From a checkpoint of a small transformer trained on Wikipedia.
Size: 14 layers, 8 heads of 64, MLP 2048 quick GELU, vocabulary 8192, 53M parameters.
Architecture: biases, untied embeddings.
Training: a variant of Muon for these matrices, 445M tokens, 7119 steps.
MLP neurons of a small language model. Each row is named by its layer, matrix (up: input weights) and neuron, and shows model dimensions 373-468. Each number is 50 + 10 x the weight over its row's rms, rounded and kept within 0 to 99.
A block is one neuron, or neurons of one layer that tend to fire together. After each block is what it responds to, as a language model described it from the Wikipedia text at the highest values.

L2.up823:44 49 51 50 42 53 50 50 54 51 58 42 56 48 41 52 49 49 58 57 55 49 54 40 46 70 43 42 40 52 62 49 57 54 41 71 35 45 53 45 44 61 39 57 57 53 62 56 45 48 32 43 35 50 47 42 49 32 49 42 29 69 47 43 70 56 59 44 47 68 43 40 65 39 39 49 48 62 30 49 45 30 50 48 38 31 63 63 33 37 41 52 51 73 37 62
L2.up1213:58 47 54 46 38 46 39 42 55 59 42 50 40 62 48 55 45 58 53 46 53 61 54 65 52 56 48 48 53 46 56 42 42 49 60 64 52 47 50 51 47 33 27 69 59 49 68 58 55 39 29 59 51 64 36 65 47 59 61 52 61 60 39 35 49 51 53 50 52 57 50 40 48 40 45 44 50 62 60 45 60 49 64 54 66 45 52 39 61 46 39 44 56 64 55 43
Responds to: Sentence adverbs before verbs. Adverbs placed between a subject or auxiliary and the main verb, such as commonly, also, later, eventually, subsequently.

L2.up644:44 40 52 55 43 54 49 40 72 40 39 59 59 49 45 51 49 68 47 56 53 40 56 55 38 79 81 51 43 39 37 62 47 54 49 37 46 60 50 52 49 51 54 52 57 60 55 50 48 60 51 60 60 26 65 57 45 48 56 55 66 56 42 67 33 52 44 43 45 61 56 60 59 35 63 53 40 56 40 52 74 53 52 54 28 46 47 47 55 45 31 48 58 47 53 61
L2.up2017:58 13 59 52 52 53 63 34 41 48 51 47 50 36 57 55 44 55 59 43 53 28 48 65 51 55 63 54 61 49 34 38 45 41 32 41 51 38 58 39 63 40 34 36 66 58 43 59 52 54 51 42 55 62 35 50 36 65 55 55 49 64 32 57 53 35 37 41 47 50 43 55 51 50 48 60 34 48 48 35 53 71 61 50 40 48 38 67 68 56 54 55 48 47 41 50
Responds to: Formulaic Wikipedia phrase words. Predictable words inside stock Wikipedia templates and bios, such as former professional, a member of, female householder, Other political affiliations, Bronze.

L9.up2:71 50 48 28 60 40 42 49 52 32 63 58 46 48 46 53 50 55 64 65 41 56 65 34 34 57 43 24 57 38 54 53 39 37 53 52 53 49 36 35 44 50 56 58 49 33 60 59 37 54 30 48 62 76 42 44 70 31 46 50 54 39 39 53 44 46 66 41 66 53 40 52 34 53 44 60 54 34 58 57 43 70 68 54 42 59 38 43 62 61 44 69 59 43 40 42
L9.up270:47 47 51 48 70 42 45 35 42 42 57 64 44 51 48 46 52 49 48 54 58 36 66 44 50 55 37 58 47 44 57 54 31 43 38 59 57 44 78 65 44 50 43 47 67 41 51 44 38 46 47 48 65 57 58 46 56 43 37 47 51 43 66 35 57 44 59 54 48 53 40 37 51 50 51 36 52 34 47 41 44 56 59 39 31 66 49 46 33 62 50 37 41 49 48 37
L9.up1072:52 36 55 47 44 60 34 45 54 36 47 53 49 47 20 63 26 65 56 66 68 54 50 64 46 45 48 42 51 67 62 53 71 53 37 57 38 47 57 66 32 61 47 51 45 62 61 55 56 60 55 73 60 52 61 47 51 43 47 42 40 63 52 51 52 54 35 47 36 62 53 62 37 55 47 35 47 40 66 43 60 59 58 64 47 62 53 70 51 51 40 65 72 41 50 60
L9.up1915:45 53 50 50 61 48 26 44 52 55 57 43 47 67 43 41 54 63 46 40 49 49 44 43 72 65 47 52 47 73 40 38 60 42 33 36 58 57 48 43 72 63 31 44 58 55 55 63 49 40 38 58 43 65 59 40 59 23 51 42 51 71 43 45 52 45 57 39 41 41 46 41 38 52 27 34 53 60 60 67 57 58 47 54 45 62 33 61 68 65 40 62 43 28 71 49
Responds to: Possessive apostrophe. Apostrophes marking possession after a noun or name, as in school's, Saunders', Mindaugas', less often possessive determiners like his, their.

L9.up20:53 50 60 43 34 50 52 45 64 51 48 47 33 58 40 36 59 43 61 49 51 56 62 60 49 47 42 56 55 44 62 64 42 49 58 78 70 49 55 49 37 55 55 57 52 50 63 49 41 51 30 51 47 29 40 53 59 42 64 55 42 59 34 47 62 54 36 47 50 60 43 64 52 49 37 64 42 60 55 52 52 54 49 71 29 65 52 51 68 50 60 42 41 43 56 35
L9.up1257:42 45 46 46 60 50 59 45 57 57 72 48 46 40 45 55 60 43 56 47 36 50 61 72 30 54 53 72 46 61 63 72 55 59 52 53 57 34 58 38 43 51 67 51 49 58 57 45 51 44 45 43 56 37 59 48 48 45 42 62 57 55 55 72 53 50 63 50 69 51 41 59 56 57 64 49 46 40 39 46 61 59 59 52 39 50 51 26 57 56 38 45 49 41 67 48
L9.up1410:56 54 54 43 56 53 37 75 78 43 58 35 56 62 45 53 67 46 49 51 48 59 56 66 48 35 36 51 60 43 56 71 36 69 70 42 42 41 50 49 35 46 61 49 45 62 56 58 56 45 28 47 48 48 47 44 55 33 70 48 48 55 50 48 33 41 51 45 34 66 57 46 38 35 58 51 70 53 49 39 53 53 55 48 50 64 56 50 59 63 50 55 43 52 50 48
L9.up1653:39 54 41 51 33 59 45 58 65 37 54 45 56 49 41 42 32 72 60 53 28 57 42 66 63 61 67 51 47 42 51 55 38 59 45 41 57 52 58 53 57 50 57 49 54 50 48 52 53 54 51 43 53 63 55 31 44 58 55 57 56 53 52 48 31 47 61 40 51 52 50 38 36 77 45 46 34 54 33 63 46 39 53 63 40 65 68 39 50 59 54 49 52 49 40 44
Responds to: Reporting verbs after subjects. Speech and reporting verbs or their endings right after a named subject, often before "that", e.g. noting, suggested, stated, announced, reported; occasional table cells.

L2.up405:42 38 57 45 52 69 53 30 57 46 45 56 57 54 37 54 65 63 54 53 59 45 36 41 60 57 54 51 48 61 60 49 41 44 32 67 32 56 40 44 41 57 50 45 46 47 55 56 42 18 53 55 45 44 47 50 49 46 67 36 45 57 42 57 59 50 52 32 65 37 52 46 59 56 37 59 55 48 42 45 55 56 51 58 63 44 71 41 59 58 57 47 39 41 30 41
L2.up1177:45 33 49 51 52 50 50 45 53 50 54 63 55 41 44 58 48 60 60 46 48 36 40 65 58 52 46 44 36 57 78 39 48 52 42 47 51 44 36 52 43 71 59 56 31 55 61 49 52 30 49 54 44 60 48 69 47 42 54 38 41 62 68 56 53 57 62 46 35 59 48 56 52 62 29 52 57 54 60 26 54 52 46 51 71 41 52 56 53 48 51 49 60 49 46 51
Responds to: Clause-boundary punctuation. Semicolons, commas, colons, closing parentheses and joining words like "or" and "and" that end one clause and open the next, e.g. "civil strife;".

L2.up695:57 41 58 56 60 45 64 46 56 56 36 27 61 28 69 41 55 57 31 37 52 55 65 42 51 38 54 74 26 36 64 75 52 36 45 59 71 51 52 67 38 72 42 56 34 59 54 51 53 43 57 53 51 61 65 59 52 59 58 46 47 36 48 59 42 28 36 54 63 52 40 61 50 57 51 63 63 50 44 46 52 52 55 64 47 44 48 36 53 68 57 60 65 42 44 43
L2.up900:54 46 38 46 59 37 68 59 61 55 31 41 63 50 56 44 50 66 42 52 56 75 27 33 36 31 50 61 52 44 53 46 50 37 55 62 53 36 53 49 57 54 23 56 56 49 54 50 45 45 54 52 47 41 57 54 56 38 43 40 59 52 30 51 41 55 51 62 59 50 50 50 62 54 37 54 60 57 64 52 36 33 44 45 53 57 45 54 48 51 46 57 44 68 47 48
Responds to: Verb stems in sentences. Verb stems, often split before an inflectional suffix, in ordinary prose, e.g. require, indicate(d), protect, eliminat(e), reveal(s), relocat(ed).

L5.up3:36 51 54 39 53 65 58 33 59 56 54 40 60 42 41 47 49 43 60 49 57 54 34 46 67 43 62 37 50 44 65 47 52 47 72 49 50 65 67 31 54 37 40 61 40 37 45 66 36 49 39 46 45 61 54 38 56 49 59 49 57 45 63 43 44 49 54 40 43 52 58 56 44 35 58 49 28 32 65 36 53 29 51 50 72 56 44 61 37 70 61 61 34 43 52 52
L5.up106:43 41 57 61 52 65 40 56 39 40 62 58 58 37 47 47 44 59 57 65 52 62 47 48 43 52 63 38 47 59 62 59 51 42 51 58 37 47 62 32 34 45 45 65 45 49 63 61 37 50 45 41 47 55 63 56 68 28 58 43 71 77 50 37 54 52 52 42 37 54 44 43 28 60 50 59 53 40 61 39 62 45 60 54 51 42 46 62 43 56 70 62 53 62 62 51
L5.up418:62 43 56 39 49 38 57 61 54 56 44 61 58 49 35 58 35 53 34 55 52 66 48 61 55 42 56 37 48 45 59 50 47 45 52 57 38 49 56 42 40 39 54 41 55 39 44 42 37 46 49 50 55 62 58 40 54 39 58 57 47 52 47 52 59 51 60 47 46 54 48 58 49 52 42 72 44 41 64 53 43 44 57 47 35 49 35 38 55 76 69 49 50 52 46 42
L5.up760:55 40 50 53 53 31 44 56 51 61 69 56 62 50 29 48 31 35 37 55 54 44 49 46 64 49 39 47 49 32 49 55 53 34 58 60 41 68 62 42 54 63 58 55 53 28 53 49 37 48 49 45 70 50 44 48 47 35 41 49 50 45 49 51 37 31 61 38 48 48 50 40 59 38 55 70 46 48 54 50 62 54 25 66 31 52 38 60 72 57 61 62 64 43 60 42
L5.up964:48 46 65 52 62 57 49 42 45 53 57 46 70 36 33 46 36 56 33 50 53 70 51 35 45 58 45 56 49 43 79 65 65 53 62 54 52 57 49 54 51 38 46 65 34 40 47 52 35 41 48 54 53 50 65 46 53 54 70 55 49 54 51 54 45 44 49 44 44 55 38 63 70 63 50 78 62 34 62 49 56 55 57 48 39 42 34 45 38 64 69 65 48 67 46 52
L5.up1304:42 40 60 49 30 57 58 61 49 57 48 57 47 37 46 56 62 38 52 43 62 61 47 61 50 43 58 45 23 29 66 31 41 31 63 58 46 58 60 42 45 40 65 49 67 34 44 45 36 58 37 60 44 47 27 51 51 45 51 41 36 34 44 51 33 51 58 40 36 47 57 42 51 39 52 56 45 39 54 34 38 55 48 39 44 60 68 49 56 51 56 46 47 43 39 51
L5.up1430:46 39 65 47 65 53 60 51 57 50 57 49 85 36 59 72 32 53 41 51 40 60 46 35 62 50 44 63 39 41 48 44 52 59 44 45 50 38 41 65 44 57 40 48 63 39 44 49 29 39 51 64 39 55 51 57 55 66 56 46 62 41 51 54 27 39 60 43 52 60 49 53 53 48 45 57 44 42 67 35 46 57 43 52 56 53 47 59 48 56 78 44 58 61 47 44
L5.up1727:70 48 68 54 36 59 50 34 65 63 63 67 48 39 54 65 29 50 49 38 52 35 34 61 51 35 56 28 59 64 44 55 35 60 38 49 45 51 60 53 56 37 46 53 54 26 52 57 47 57 46 50 32 52 60 59 67 48 60 56 55 57 59 48 46 56 56 29 37 63 56 42 51 51 49 62 58 55 60 55 57 40 34 57 38 60 30 48 44 39 65 63 64 51 45 49
Responds to: Main-verb inflection endings. Tense or agreement endings (-ed, -s, -d) finishing the main verb right after its subject, e.g. commented, ruled, brings, reported.

L5.up25:69 65 46 52 31 49 53 37 53 56 49 50 43 58 40 46 40 52 40 72 49 49 58 54 49 56 39 53 60 36 27 40 53 36 47 64 42 50 58 48 42 53 63 46 46 57 52 54 80 40 51 40 52 55 48 49 44 44 52 48 67 46 47 48 47 50 43 35 48 62 52 40 31 39 62 56 36 32 40 55 55 40 55 47 47 44 72 42 57 39 28 66 43 64 46 50
L5.up245:34 50 35 54 45 32 57 40 49 63 54 39 28 69 56 51 42 59 38 54 53 35 37 48 42 34 46 43 42 53 41 62 41 57 47 62 39 45 40 42 36 49 61 45 41 52 29 45 49 40 25 63 42 55 48 65 48 51 59 53 44 54 56 59 52 52 60 50 63 50 48 62 58 42 45 48 31 36 37 58 57 36 50 60 25 66 56 41 66 49 55 33 50 52 44 51
L5.up362:35 60 37 51 43 61 54 37 41 51 54 42 25 47 50 69 54 56 59 37 28 74 48 55 42 57 49 52 46 42 52 46 48 42 58 58 62 55 57 53 69 61 50 34 48 48 34 43 47 48 57 49 57 35 56 60 33 63 43 44 50 42 49 59 60 43 43 58 38 50 42 40 35 33 85 57 54 45 56 41 56 62 25 52 47 47 57 37 72 46 49 56 65 68 62 43
L5.up750:43 48 45 42 57 59 48 51 54 48 42 45 36 51 49 55 44 50 61 51 71 39 39 47 60 56 41 48 61 41 42 59 33 47 34 54 55 43 66 36 42 68 58 44 42 44 57 45 35 57 42 47 40 55 52 54 53 36 52 56 43 61 61 60 57 37 52 75 57 65 36 47 53 64 46 54 39 53 32 51 54 36 53 53 53 63 37 51 43 51 49 52 49 60 58 42
L5.up1477:38 44 60 60 50 47 58 40 61 55 50 43 44 59 48 60 65 43 47 47 63 23 41 46 41 63 49 44 53 55 48 62 55 45 69 66 60 41 53 45 45 49 61 57 57 57 46 46 46 60 45 29 64 59 59 57 66 55 53 37 50 48 49 58 47 53 60 56 44 37 61 43 54 39 52 43 55 47 49 45 56 53 53 66 50 47 45 30 47 50 62 66 61 53 51 54
L5.up1605:34 44 33 64 37 46 46 34 26 58 58 43 30 38 38 55 45 38 46 52 43 65 54 48 52 51 54 43 54 48 41 59 37 38 57 55 24 56 82 59 45 53 71 52 67 52 37 54 46 45 45 48 63 48 53 43 66 52 42 62 58 62 66 42 60 47 42 51 40 53 50 44 50 64 59 60 48 54 29 44 48 30 54 44 41 56 58 47 40 40 43 66 39 49 43 47
L5.up1774:50 46 63 59 54 54 59 49 38 58 53 55 53 48 42 40 50 56 60 66 62 40 50 38 60 34 60 49 40 58 47 55 45 37 52 62 58 52 65 47 50 38 39 41 49 61 41 45 41 56 63 51 55 41 78 42 69 46 52 50 40 32 52 62 36 45 52 48 56 41 46 44 53 45 56 49 47 41 31 51 49 53 78 42 40 46 53 44 66 68 47 56 45 29 45 39
L5.up2044:43 43 45 54 41 39 60 36 42 50 34 48 35 52 26 66 41 57 54 57 38 48 43 63 55 61 47 45 60 49 41 53 51 51 30 57 54 38 46 37 46 70 72 35 54 47 58 49 56 52 51 43 62 34 65 59 59 41 51 29 42 43 56 57 37 48 45 51 37 54 52 45 46 52 55 53 50 59 55 42 64 43 68 57 47 56 65 28 72 56 50 59 56 32 37 47
Responds to: Ordinal and ranking words. Ordinal, ranking or quantity words right after "the" or a number, such as first, top, 101st, 300th, one, both.

L9.up357:45 43 57 48 59 61 49 59 50 53 43 54 60 43 55 49 59 51 51 42 43 45 46 61 59 41 51 43 30 52 53 69 35 40 54 74 43 55 57 55 29 52 46 67 43 52 40 64 44 70 64 50 67 47 41 55 65 36 57 45 41 59 52 49 48 48 50 38 58 46 52 42 52 44 35 49 40 58 38 36 43 48 51 56 48 52 49 46 61 62 45 58 37 40 64 60
L9.up1341:36 41 51 50 67 59 64 46 68 52 52 51 35 35 47 60 76 52 55 45 37 58 46 56 58 58 47 51 44 43 36 51 55 55 33 64 47 52 45 78 37 55 41 49 47 56 64 51 45 55 45 54 34 53 57 37 60 50 60 52 42 38 61 48 51 46 48 54 42 53 49 40 48 43 39 65 54 49 33 36 52 43 38 47 52 67 58 53 54 67 43 50 46 48 56 46
L9.up1558:44 58 64 65 64 53 50 46 46 39 39 64 56 48 53 63 64 53 52 62 51 64 47 43 55 41 53 51 54 58 58 64 56 49 40 55 54 42 62 57 44 57 55 41 35 41 26 52 49 41 45 48 43 68 34 48 63 57 44 36 52 33 51 56 33 57 35 33 42 53 38 37 47 49 45 58 55 56 53 45 72 56 46 54 62 47 64 44 56 47 65 59 33 62 47 66
L9.up1784:41 31 31 47 49 76 67 63 41 54 41 59 71 44 59 48 53 67 36 50 56 45 44 43 43 46 42 56 49 71 45 55 59 56 61 39 39 61 55 28 38 56 53 49 48 47 57 64 45 54 50 56 42 57 63 52 57 57 53 25 65 67 46 34 52 60 45 34 52 46 58 45 48 37 56 42 42 57 50 32 56 60 67 54 41 50 50 34 47 56 45 46 57 38 42 53
Responds to: Adjective completion tokens. Final piece or whole word of an adjective modifying a noun, often before -ly or a noun, e.g. overwhelming, skilful, dangerous, political.

L5.up182:45 59 53 45 54 53 46 48 54 50 48 56 74 57 52 61 50 52 28 30 48 45 47 52 60 48 49 42 42 70 42 72 41 60 56 49 56 43 33 36 50 60 47 43 61 62 36 61 46 56 43 61 39 62 50 61 35 41 56 46 37 42 39 59 33 49 43 50 67 46 63 60 56 52 42 54 61 48 34 51 47 28 46 57 50 40 47 31 45 36 61 57 42 66 47 51
L5.up460:37 40 42 48 53 51 53 41 52 63 40 68 61 45 64 47 77 42 49 60 66 48 38 62 54 72 63 68 36 53 47 68 40 39 29 53 43 43 51 63 28 65 61 45 58 46 41 40 33 60 39 44 33 53 47 42 40 66 61 44 50 51 33 54 55 47 36 49 54 42 57 41 53 56 58 44 58 60 47 44 32 50 52 44 47 33 76 57 52 45 63 47 47 67 58 45
L5.up546:49 66 49 44 40 63 51 55 59 59 62 61 42 24 56 48 45 53 43 50 22 57 54 48 75 38 55 68 56 53 39 49 39 58 35 57 51 66 51 64 42 55 56 46 74 63 54 42 61 61 66 63 32 40 55 52 46 47 49 32 46 57 46 67 60 49 34 41 60 41 51 52 62 68 44 46 42 48 43 50 55 47 43 48 47 35 38 68 62 44 51 42 50 47 41 60
L5.up588:44 32 61 30 52 49 61 50 45 58 51 26 47 56 34 51 42 50 57 55 53 53 49 67 53 47 70 55 20 53 53 47 38 40 27 61 52 54 45 55 53 53 53 45 60 31 48 39 57 36 35 65 52 48 46 55 62 30 58 56 47 50 53 44 59 48 40 58 50 54 49 67 43 42 27 74 54 43 41 47 41 64 45 57 51 33 44 39 39 48 51 49 32 58 43 48
L5.up802:69 60 53 43 63 54 50 52 43 42 61 36 28 50 39 48 48 38 57 64 35 52 62 44 46 56 46 60 50 53 45 44 35 69 34 70 54 55 43 23 35 50 65 60 61 51 56 37 41 36 61 59 46 64 48 40 42 46 44 41 46 53 42 45 47 75 38 61 48 55 59 42 68 59 55 47 38 50 59 44 52 44 54 31 45 42 46 43 43 48 51 56 52 56 44 48
L5.up1686:41 55 35 34 35 57 62 43 53 66 39 58 37 51 47 37 38 56 50 43 62 77 66 53 62 31 54 64 38 56 38 44 52 62 46 38 45 73 27 55 49 55 50 51 60 39 57 44 46 56 60 53 46 51 57 45 51 41 59 31 73 26 64 52 31 50 51 39 43 48 51 49 47 76 65 53 60 60 49 36 55 59 48 37 56 38 64 57 52 43 47 48 37 45 44 82
L5.up1835:55 59 32 47 43 58 63 50 61 61 38 37 47 29 40 53 48 47 41 62 49 50 45 57 55 44 65 46 33 64 44 50 49 75 48 58 66 57 48 55 44 47 67 58 56 65 69 48 51 61 51 40 50 67 49 64 67 47 71 48 64 53 54 55 63 48 46 61 48 43 50 64 47 55 61 65 52 50 51 40 41 31 32 50 39 26 64 35 62 46 51 36 44 50 49 59
L5.up2042:46 52 48 49 34 54 42 65 64 55 65 36 65 43 52 47 56 56 41 48 34 44 42 46 43 51 55 45 43 55 59 49 59 69 44 47 48 49 26 77 34 49 62 55 71 41 50 38 42 56 61 34 59 38 51 47 43 52 60 49 41 60 59 39 47 50 61 57 53 45 53 60 50 48 45 66 61 57 40 64 66 36 42 51 33 35 37 50 50 44 48 48 49 51 46 53
Responds to: Late-list separators. Commas and closing parentheses near the end of a list, typically just before the final and, as in France, India, Peru, Turkey; also "as" in "such as" or "as well as", and "both".

L9.up1612:67 42 66 40 40 66 64 56 57 45 46 50 52 43 33 52 43 61 58 61 50 27 53 46 55 43 62 42 51 42 55 43 50 46 54 61 46 56 55 54 53 46 43 53 50 47 72 26 54 35 43 56 49 60 45 58 36 33 61 31 67 59 38 49 56 45 54 47 65 54 49 53 48 59 48 45 48 36 50 52 60 49 46 50 36 28 67 68 59 54 38 48 40 50 51 50
L9.up1639:53 56 48 44 37 39 48 43 64 73 50 48 50 51 55 61 60 36 53 46 47 73 54 52 64 31 68 55 40 64 50 45 52 67 37 54 41 58 35 52 36 48 54 42 47 46 62 41 52 52 47 58 42 48 52 54 51 31 59 45 43 42 51 42 53 65 53 54 54 64 39 59 48 51 59 59 53 54 44 53 41 38 41 49 46 33 64 22 39 44 47 50 29 47 47 47
L9.up1732:47 29 58 36 61 44 53 48 75 52 38 47 45 59 39 32 33 46 50 48 66 52 44 40 33 59 36 58 37 41 39 39 42 40 49 61 55 51 50 31 45 63 58 59 73 50 57 37 43 22 37 42 39 55 54 35 55 44 55 32 71 29 58 51 64 51 64 44 60 65 51 43 38 45 42 57 52 42 47 56 60 68 51 44 40 33 46 53 53 43 57 46 19 65 48 43
L9.up1992:58 48 65 36 59 49 32 39 56 41 58 62 56 44 52 55 37 57 50 41 50 55 42 46 56 55 47 47 41 51 53 52 57 41 61 49 46 26 43 34 44 55 58 37 45 61 56 48 40 45 37 56 43 51 45 64 32 70 43 52 64 53 46 42 54 39 54 48 59 50 42 57 30 60 52 76 76 28 36 49 58 57 54 50 54 30 54 56 52 37 66 53 39 55 48 40
Responds to: Phrase-closing commas. Commas and closing parentheses or quotes that end a noun phrase or list item mid-sentence, e.g. "the Rotary Club, and", "(2017),", "his family,".

L5.up159:42 54 58 50 38 38 50 46 32 54 51 41 54 59 43 27 66 51 55 28 62 53 46 60 50 62 47 32 34 66 45 63 37 54 50 52 49 37 57 62 38 55 44 34 57 67 67 63 46 37 61 49 51 63 48 50 59 66 70 55 56 38 54 61 63 46 61 48 47 56 48 51 44 48 41 51 53 61 46 37 45 50 55 66 57 59 39 38 52 54 29 58 50 42 39 31
L5.up589:39 33 40 32 55 50 63 60 56 67 53 32 43 56 52 43 56 33 39 34 68 63 42 41 40 59 49 49 64 42 50 63 41 45 41 49 55 44 56 51 51 40 42 64 41 51 54 55 44 55 41 39 57 76 45 48 51 50 53 54 43 46 51 53 48 52 40 45 47 41 61 40 50 54 61 47 44 46 43 48 34 71 49 61 53 41 41 62 62 63 38 56 44 60 50 40
L5.up765:40 53 52 38 39 49 58 39 28 48 53 46 32 67 51 57 42 41 48 52 64 61 51 65 54 46 49 61 48 49 53 32 50 55 41 56 45 61 63 45 42 46 53 33 38 49 43 38 69 34 49 31 49 69 46 47 49 68 65 36 48 62 55 50 41 48 49 57 27 64 36 52 42 62 67 65 45 38 54 39 58 45 69 39 38 53 51 40 54 52 45 66 63 47 41 32
L5.up812:72 34 51 54 51 65 51 58 67 26 52 50 69 43 60 37 55 45 38 50 45 51 33 41 37 44 59 45 39 52 51 37 41 65 56 43 52 32 73 57 51 43 40 52 61 60 45 57 43 44 51 48 69 34 56 58 47 52 52 46 51 45 73 34 43 62 51 41 27 34 47 43 42 49 48 49 44 61 57 36 36 41 56 53 51 57 64 40 57 71 38 55 47 37 45 60
L5.up1051:60 44 67 34 58 40 49 51 54 55 48 57 38 34 69 59 37 32 48 48 43 52 38 63 53 50 68 39 52 46 72 58 61 63 65 52 69 44 37 41 53 40 61 50 56 53 58 67 49 38 59 32 60 56 55 53 62 52 41 43 70 62 40 70 55 46 70 53 49 58 34 50 51 68 46 55 37 35 41 45 48 34 49 53 46 49 32 44 62 55 62 52 46 42 36 41
L5.up1063:55 37 56 58 35 42 57 48 47 58 44 48 68 46 44 41 41 53 58 47 50 45 48 47 53 49 58 56 51 38 59 56 52 46 44 44 44 51 61 56 50 62 42 62 57 46 40 55 68 45 45 56 52 60 47 29 58 34 60 34 72 47 50 58 49 45 25 44 35 54 51 67 45 61 55 53 48 49 51 41 47 50 23 55 26 47 70 55 48 23 62 46 48 36 50 57
L5.up1470:43 40 56 30 49 64 50 55 44 35 54 45 27 43 53 38 59 50 48 53 48 71 61 46 43 45 55 47 53 60 51 68 45 36 63 55 49 27 51 55 35 44 45 40 55 49 45 37 38 57 45 51 45 49 31 38 51 37 59 51 30 51 54 64 52 61 59 62 41 37 57 43 57 68 52 63 55 44 68 44 43 37 64 59 60 66 39 49 45 67 56 44 53 52 53 31
L5.up1507:37 27 48 50 51 52 40 60 48 55 44 38 75 37 44 53 57 67 55 60 58 55 35 48 45 43 43 50 44 53 50 52 41 52 54 54 68 40 53 41 48 41 39 37 37 53 47 57 60 50 54 49 62 41 46 48 49 61 55 47 82 61 67 45 53 63 58 53 42 43 49 53 58 58 50 48 57 56 49 48 38 58 45 57 38 24 36 50 47 46 47 63 60 45 54 46
Responds to: Word-final suffix pieces. Word-ending pieces, mostly plural or possessive "s"/"es" after a noun stem or apostrophe, as in critics, Men's, reaches.